config.yaml
num_attention_heads: 5
vocab_size: 4096
hidden_act: "relu"
norm_place: "pre"
norm_eps: 1e-05
qk_norm: false
parallel_block: false
init_std_up: 0.028
init_std_down: 0.007
optimizer: "adam_atan2"
lr_mult_qkv: 0.4
beta1: 0.9
lr_head: 0.00576
final_lr_fraction: 0.03
dataset: "wikipedia_en"
MLP neurons of a small language model. Each row is named by its layer, matrix (up: input weights; down: output weights) and neuron, and shows model dimensions 176-239. Each number is 128 + 32 x the weight over its row's rms, rounded and kept within 0 to 255.
After each neuron's rows, "fires after" lists the tokens most often just before its 100 highest values on Wikipedia text that the model never trained on. A number after a token or word is its count.

L3.up642 [101  78 158 107 125 159 154 168 211 129 189  94  87  92 146 148  76 154 121 143  96 110 104 187 129 161 119 163 122 142 158 160 220  84 112 160 119 120 133  98 122  75 153 132 115 128 122  87 126 145 126  82 161  32  58 126 166  80 149 141 103 149 136 108]
L3.down642 [149  86 102 142 118 151 178 108 173  96  89 155  87 122 142 155 105 175 167 127  81  85  74 145 140 169 151 147 165 101 125 104 117 140 126 108 127  94 148 141  85 169 103 132  77 166 121 169 163 110 152 135 150 129 111 118 149 138 105  83 173 116  82 139]
fires after: " f" 45, " d" 14, " b" 8, " v" 6, " sp" 5, " conf" 5

L3.up1162 [151 105 129 129 160 143 133 119 137 120 166 135 113  99 113 136 167 114 142 121  81 114 164 175 101 146 166 141  93 129 191 138 123 190 115 132 125 108 168 118  75 151 134 151 122 108 163 104 140 102 163  57  97 157 102 133 144 205 119 112 112 148 151 143]
L3.down1162 [187 186 142 144 189  82 175  69 128 136 135 113 133 192  36  82 143 117 144 102 107  90 190  87 191 128  89 165 173 153 144 141 162 167  57  93 130 148 126 126 172 121 118 111 106 170 114  87 141 152 139 147  84 154 124 146 143 109 100  93 132 104 144 102]
fires after: " t" 17, " T" 16, " p" 9, "at" 5, " w" 5, " M" 4

L3.up785 [ 92  41  87 139  88 130 131 148 190 141 106 105 137  98  88 156 129 160 175 104  99 103 134 177 140 133 167 192 101 182 152 102 126 145 171 125 157  70 101 102 119  90 152 106 121 115 117  72 182 112 137 100 174  86 116  76 110  97 128 120 148 102 120 172]
L3.down785 [120 119  59  71 117 122 112 138 147 126 163 128  72 150 140 104 119  89  85 189 143 150 108  72 130  91  90 116 151 157 116  61  75 128  76 141 125 142 164  98 119 119 100 110 116 149 156 155 125 107 170 143 146 152 172  65 143 124 110 102 184 179 113 113]
fires after: " f" 39, " p" 19, " sp" 6, " fr" 5

L3.up923 [134 109 104 115 108  76 127 108  93 159 156 124  68  79 154 108 137 101 159  94 172  98 139 126 119 140  91 130 116 141 142 191 165  80 109 131 187 139 169  97 107 124 117 157 199 133 113 159 144 148 103 169 116 136  97  97 144 122 103 140  55 109 173 144]
L3.down923 [ 48 155 162 132 110 176 168 121 176 158  80 107 114 190 171 153 142  71  89 104 132  85 161 139 122 115 136  68 162 131 135 109 141 121 127 119 180 168 202 165 103 169 120  76 147 142 148 213 126 101 144  81 111 175  91  62 151  99 170  58 125  83 126 161]
fires after: " was" 14, " as" 13, " under" 11, " became" 9, " at" 6

L3.up869 [141 130  90 149  38 130  82  65 127  70 120 102 129  71 139 108  63  86 110 112 147 169 146 140 157 151 153 142 165 114 152 143 124 119 114 104 128 142 125 153 118 162 154 107  71 158 100 118 106 162 134 136 159 121 166 198 135 138 104 119 139 121  84 124]
L3.down869 [105 142 155 128 141 112 113 119 129 150  67 138 137 146 117 163 146 126 144 114 133  91 175 146 107 150 132  98 132 117 132 148 165  83 126 102 177 105 102 148  41 149 174 134 123 129 124 148  90  93 148 181 148 138 175 195 139 122  94 123 131 112 169  98]
fires after: " |" 33, ":" 20, " /" 13, " -" 10, " of" 7

L3.up610 [ 91 106 100 177  92 153  94  94 185 169  56 103 129  92 163 120 174  95 119 128 144  82 168 133 115 162 139 138  89 156 178 117  98  43  97 147 102 133 154 147 132 144 147  94 107 150 165 149 168 180 171 159 125  84 144 133 147 102  45 133 172  71  74 120]
L3.down610 [172 134 176 115  85 146  99 131  94 216 142 149 101 165 149 129 128 132 150  95 177 150 137  93  75  81 114  83 168 115 112 176 189 183  91 127 130 143 135 122  80 145 130 125 138 117  72 163 154  99 191 181 151 158 123  73 141 112 164  68  49 160 188 207]
fires after: "\n" 29, "-" 22, ":" 10, "″" 5, " St" 4

L3.up983 [163 173 104 149  89 118  99 150 161 188 185 141  81  69 111 138 129 110 151  79  49 156  87 202 128 143 132 155  90 160 164 108 157 151 130 174 138 147  97 124 128  91 146  83  78 147 141  90 132 147 181  76 108  66 138 107 138 132 128 132 120 167 106 150]
L3.down983 [113 116 103 133 118 115 157  96 123 120 148 129  46 139 139 221 163 131 109 121  91  92 132 152 163 139 173 135 131 176 162 136  72 158 121  83  98 166 120 124  79  93 113  64 103 153 157  93 121  61 104 105 136  82 158  81 157 145 122 140 124 163 178 153]
fires after: " d" 24, " v" 12, " M" 8, " m" 8, " pr" 7, " D" 7

L3.up555 [154  99 160 139 103 128 173 167 142 153  93 127  95 112 139 110 106 137 136 158 141 156 115 154 139  90 115 119 176 215 125 164 157  68 139 127 151 133 133 107 142 122 167  84 162 178 120 113 167 131 133 142  83 143  93 126 151 130 114  80  91  62 124 176]
L3.down555 [ 86 148 111 144 145 152 169  62 171 126 110  99 152  94 148 122 136 104  87 124  86 103 138 164 129 180 135 109 135 162  80 177 123  91  79 108 146 161 141 120 152 203 132 144 176 166 123 141  73 166  99 117 126 130 186 142 151 120  69 109 132  77 103 146]
fires after: " |" 61, " in" 7, " L" 6, " N" 4

L3.up485 [157  86 108 133 149 120  93 156 109  93 178  71 134  89 155 109  84  88 156 162 115 145 151 224 136 154 160 127 154 124 147 114 119 106 199 107 150 129 164 116 179 169 143  77 154 128 147  63 129 179 105 137  93 143 143 154 155 171 156 151 172 150 114 201]
L3.down485 [ 96 138 146  95 117 130  82 111 118 179  80 170 159 100 134 161 124 109 143 130 154  54 125  81  53  56  92 153 104  98 145 163 122 102 160  93 125  81 162 139 169 126 133 138  97 140 129 117 156 117 149 102 152 147 106 144 106 117 146 160 154 115 178 175]
fires after: " and" 21, " to" 18, " has" 6, " s" 6

L3.up873 [151  94 128 144  83 154 148 101 151  90 141  85 104  88  82 129 146 131 158 111  70 147 165  76 160 120 124 161 131 108 117 140 121  99  82 138 163 153 140 111 103  88 170 119 145 252 112  89 180 121  99 128 107  72  91  94 105 125  78  80  98  94 153 133]
L3.down873 [140 103  97 127 143 172 137 131 109 170 150  70 141 129 125 154 102 133 172 157 145 134 127  73 110 152 213 124  99 138 123 116 125 118 147 106  70 172  55 132 194 101 151 127 118 199 183 128 165 115 116 128 160 161 102 116 183 109 145  89 122 111 117 171]
fires after: "." 24, " (" 18, " in" 12, " |" 7, " dec" 5, " con" 4

L3.up15 [140  97 228 145  68 116 164 113  96 141  78 110 124 157 132  90 175  78 124 185 123 113 148  77 100 160  86 103 113 167 130 151 132 140 127 191  88 127 163 105 126  89 143 154 176 152 161 147 178 143 105 160 139 182 151 133  95 143 116 129 140 121 137 134]
L3.down15 [145 103 109 111 180 156  99 139 167 116 118 127 127 126 117 150 142 115 126  57 104 152 107 142 131 112 137 123 202 180 101 127 151 156 111 121 173 154 142 149 109 179 170 164 127 124  94  89 196  85 127 159 181 110 140 127  77 111 201 125  82 186 124 142]
fires after: "\n" 76, "-" 6

L3.up376 [145 127  90 144 131 111 128 108 125  87 116 147 105 143 114 107  67  91 165 162 114  99 162 113  88 124 154 139 101 158  78 121 148 140  96 132 107 106 107 146 163 121 184  87 137 167 110 153 178 115 131 126 134 138 123  97 170 227 126 129  65 153 137 215]
L3.down376 [153 146 122 117  98 177 137 126  71 164 141 137  75 150 107 139 152 127 134  93 107 102 126 164 102 117  87 154  89 102  77 152 167 122  95 133 139 103 129 115 130 157 158 114 109 160 157 129 179 111 140 126 143 136 134 168  92 157  99 100  81 122 143 185]
fires after: " the" 31, " a" 20, " in" 4, " and" 4

L3.up1120 [159 104 141 149 136  78  99 142 120 120 152 126 147 133 145  77  84 131 128 206 112 128 172 206  67 142 116  62 124 174  95 101 147 140 152  97 112 104  97 113 198 111 131 133 197 146 213  65 154 153 111 148  74  98 125 144  91 135 136 127 125 105 148 137]
L3.down1120 [ 99 148  90 102  64 172 118 133 153 152 110 141 112 104 117 156 151 167 111 124 177 118  84  86 132  96 127 168 161 138  75 160 103  85 108  57 165 119 196 153  95 138  97 129 124 103 113 182 132  95 156 142 163 104  87 158  69 121 100 115 143 107 145  56]
fires after: "," 76, " and" 7

L3.up838 [197 123 116 149 176 160 117 117  91 209 174 193  62  88 113 152  86  88 154 174  86 181 201 104  76 152 115 156 128 145  51 126 143 146 145 115 117  88 130 108 163  91 172 134 166 179 150  67 120 148 148 168 108 119 106 110 119 163 112 159 111 133 184 142]
L3.down838 [142 214 156 171 153  90 127 150 155 133 122 154 196 124  90 224  95 106 101 149 184 149 125 156 137  89 121  82 167  79 144 131 161 119 187 118 185  44 157 185 131 164 109 132 130 122 104 178 100  61 143  92 186  77 138 128 133 157 114 135 146 141 176 125]
fires after: "," 63, "illion" 5

L3.up1173 [165 117 156 149 163 115 130 137 158 112 100 117  98 144 141 173 128 126 151 225 132  90 156 112  40 139 128 129 110 113 159 136 142  35 130 178 102  71 162 102 125 150 115  70 196 156  93 109 135 125 134  97 117 106  85 120 124 158  90 160 102  61 194 148]
L3.down1173 [151 154 147 153 175 119 126 158  92 113 113 116 153 165 128 108 126  19 129 138 104 152 175 137 123 153  53 121 139 112 122 181 147 154 147  93 119 134 112 158 124  85 159 125 114 140 132 136 196 153 161 149 168 128 140  99 125 102  94 105  85 158 151 125]
fires after: "\n" 49, "-" 13, "°" 6, "″" 4, " Represent" 4

L3.up1156 [135  93 107 183 159 116 137 139  95 102  81 111  70 128 113 107  63  89  54 150 161  96 172  98 134 146 110 167 112 153 103 134 133 103 136 109 103 144 112 150 157 114 150 147 165 156 167 191 153  91 126 114 157 179  77 164 128 134 150  98  87 143 145 194]
L3.down1156 [131 131 103 123 176 142  85  80 108  99 113 138 130  75  83 155 152  67  66 103 149 165 134 148 153  95  99 145  65 180 185  93  77  96 135  77 170 117 100 162  97 138 163 125 107 150 140 154 170  96 184 124 123 148  51 151  52 112 185 121 128 151  74 176]
fires after: " the" 48, " a" 7, "," 5, " an" 4

L3.up64 [149  99 145 173  85 108 121 140 124 128 118 144 124 114 132 116 112 125 197  88 157 119 161 101 140 138 116 145 119 114 181 124 112  92 114 113 103 166 113 110 109 140 165 136 191 141 194  78 172 144 180 160 112 113 164 182 119 111  74 134 134  87 156 124]
L3.down64 [121  78 194 134 149 154 221 163  84 179  81 167  90 104 133 182 122  92 131  99 122 106  97 169 181  94  87 143  94 123 105 138 156 175 163  85 136 106 143 153 145 119  56 204 119 112 118 184 127 149 211 165 121 151 138 149 102  99 115 131 169 131 128 138]
fires after: "." 32, " |" 12, "-" 11, ":" 9, "," 8

L3.up1175 [105 118 121  82 132 124 168 146 164 168 190 163 201 150  72 138 141 108 160 147  86  31  90 207 130 163 106 123  79 139  70 130 175 160 125 174 123 173 176  98 142 140 136 127 136 168  83 142 170  75 170  97 148 143 111  98 134  95  97 128  92 114 131 123]
L3.down1175 [ 62 176 173 168 146  99 138 126 129 136 126 149 100  75  93 127  82 116 126 133 114 115 165 110 129 146 191  64 134  99 142 132  93 135 135  94 122 120 154 127 150 145 105 147 102 144 153 193 159 123 175 112  97  84 130 106  80  90 133  68  86 117 108 196]
fires after: " f" 19, " sp" 12, " W" 8, " h" 6, " L" 5

L3.up1085 [137 133 139  60 155 112 169  81  93 100 157 116 108 136  98  96 101 128 109 220  57 175 146 145  73 124 147 104 173 120  66 186 151 110 137 105 135  91 107 112 168 145 117 111 100 167 151 112 138 109 126 142  92 172 122  79 112 128 140  84 118 127 169 107]
L3.down1085 [213 160 152  85 109 158 116 133  98 123  49 139 148 154 138  88 113 129 103 134 104 125 114  89 107  63 137  99  79 167 128 119 136 109 146  90 123 136 169 160 132 177  55 106 138 132 105 205  69 159  96 134 161  84  79 172  77 112 102 150 109 165 160 133]
fires after: "," 58, " was" 8, " would" 6, " who" 5, " and" 4

L3.up81 [151 173  98  51  61 105 117  78  86 114 127  75 147 107 153 123  90 146 109 152 184 144 120 121 129 139 194 170 106 161 135 142 140 154 126 124  61 114 127 191 117 123 129 132 174 127 102 120  97 158 124 123 152 130  95 165 123 109 106 130 126  89 137 210]
L3.down81 [ 96 133 159 134 121  94 163 141 113 174  59 140 143 154 122 148 150 143  99 152 126 176 131 159 141 175 113 177 134 143  74 133 121 190 119  73 165 132 115 132 147 104  99  98 122  98 119 195 128 144 161  93 121 163 158 149 143 125  91 118  80 117 160 144]
fires after: " |" 88

L3.up466 [102 160 117 128 124 143 160 163 157  58 177 146 111  75 120 155 179  86 175 137 116 138 124 187 123 144 160 168 148 165 147 134 134  96 109 103 126 133 120 131 116  88 123 114 122 150 163  80 106  80 160 120 167  95 137 105 142 146 122  95 139 115 119 156]
L3.down466 [112 193 107 125 121  73  77  99 128  82 134 151  97 192 146  67  29  62 169 167 162 111 118 165 128  97  97 134  94  63 145 151 192 140 100 150  79 129  84  85 134 178 169 145 166 110 165 132 137 141 104  90 131 137 163  93 153 124 138  78 172 118 129 139]
fires after: " m" 32, " M" 15, " l" 9, " kn" 5, " t" 4, " " 4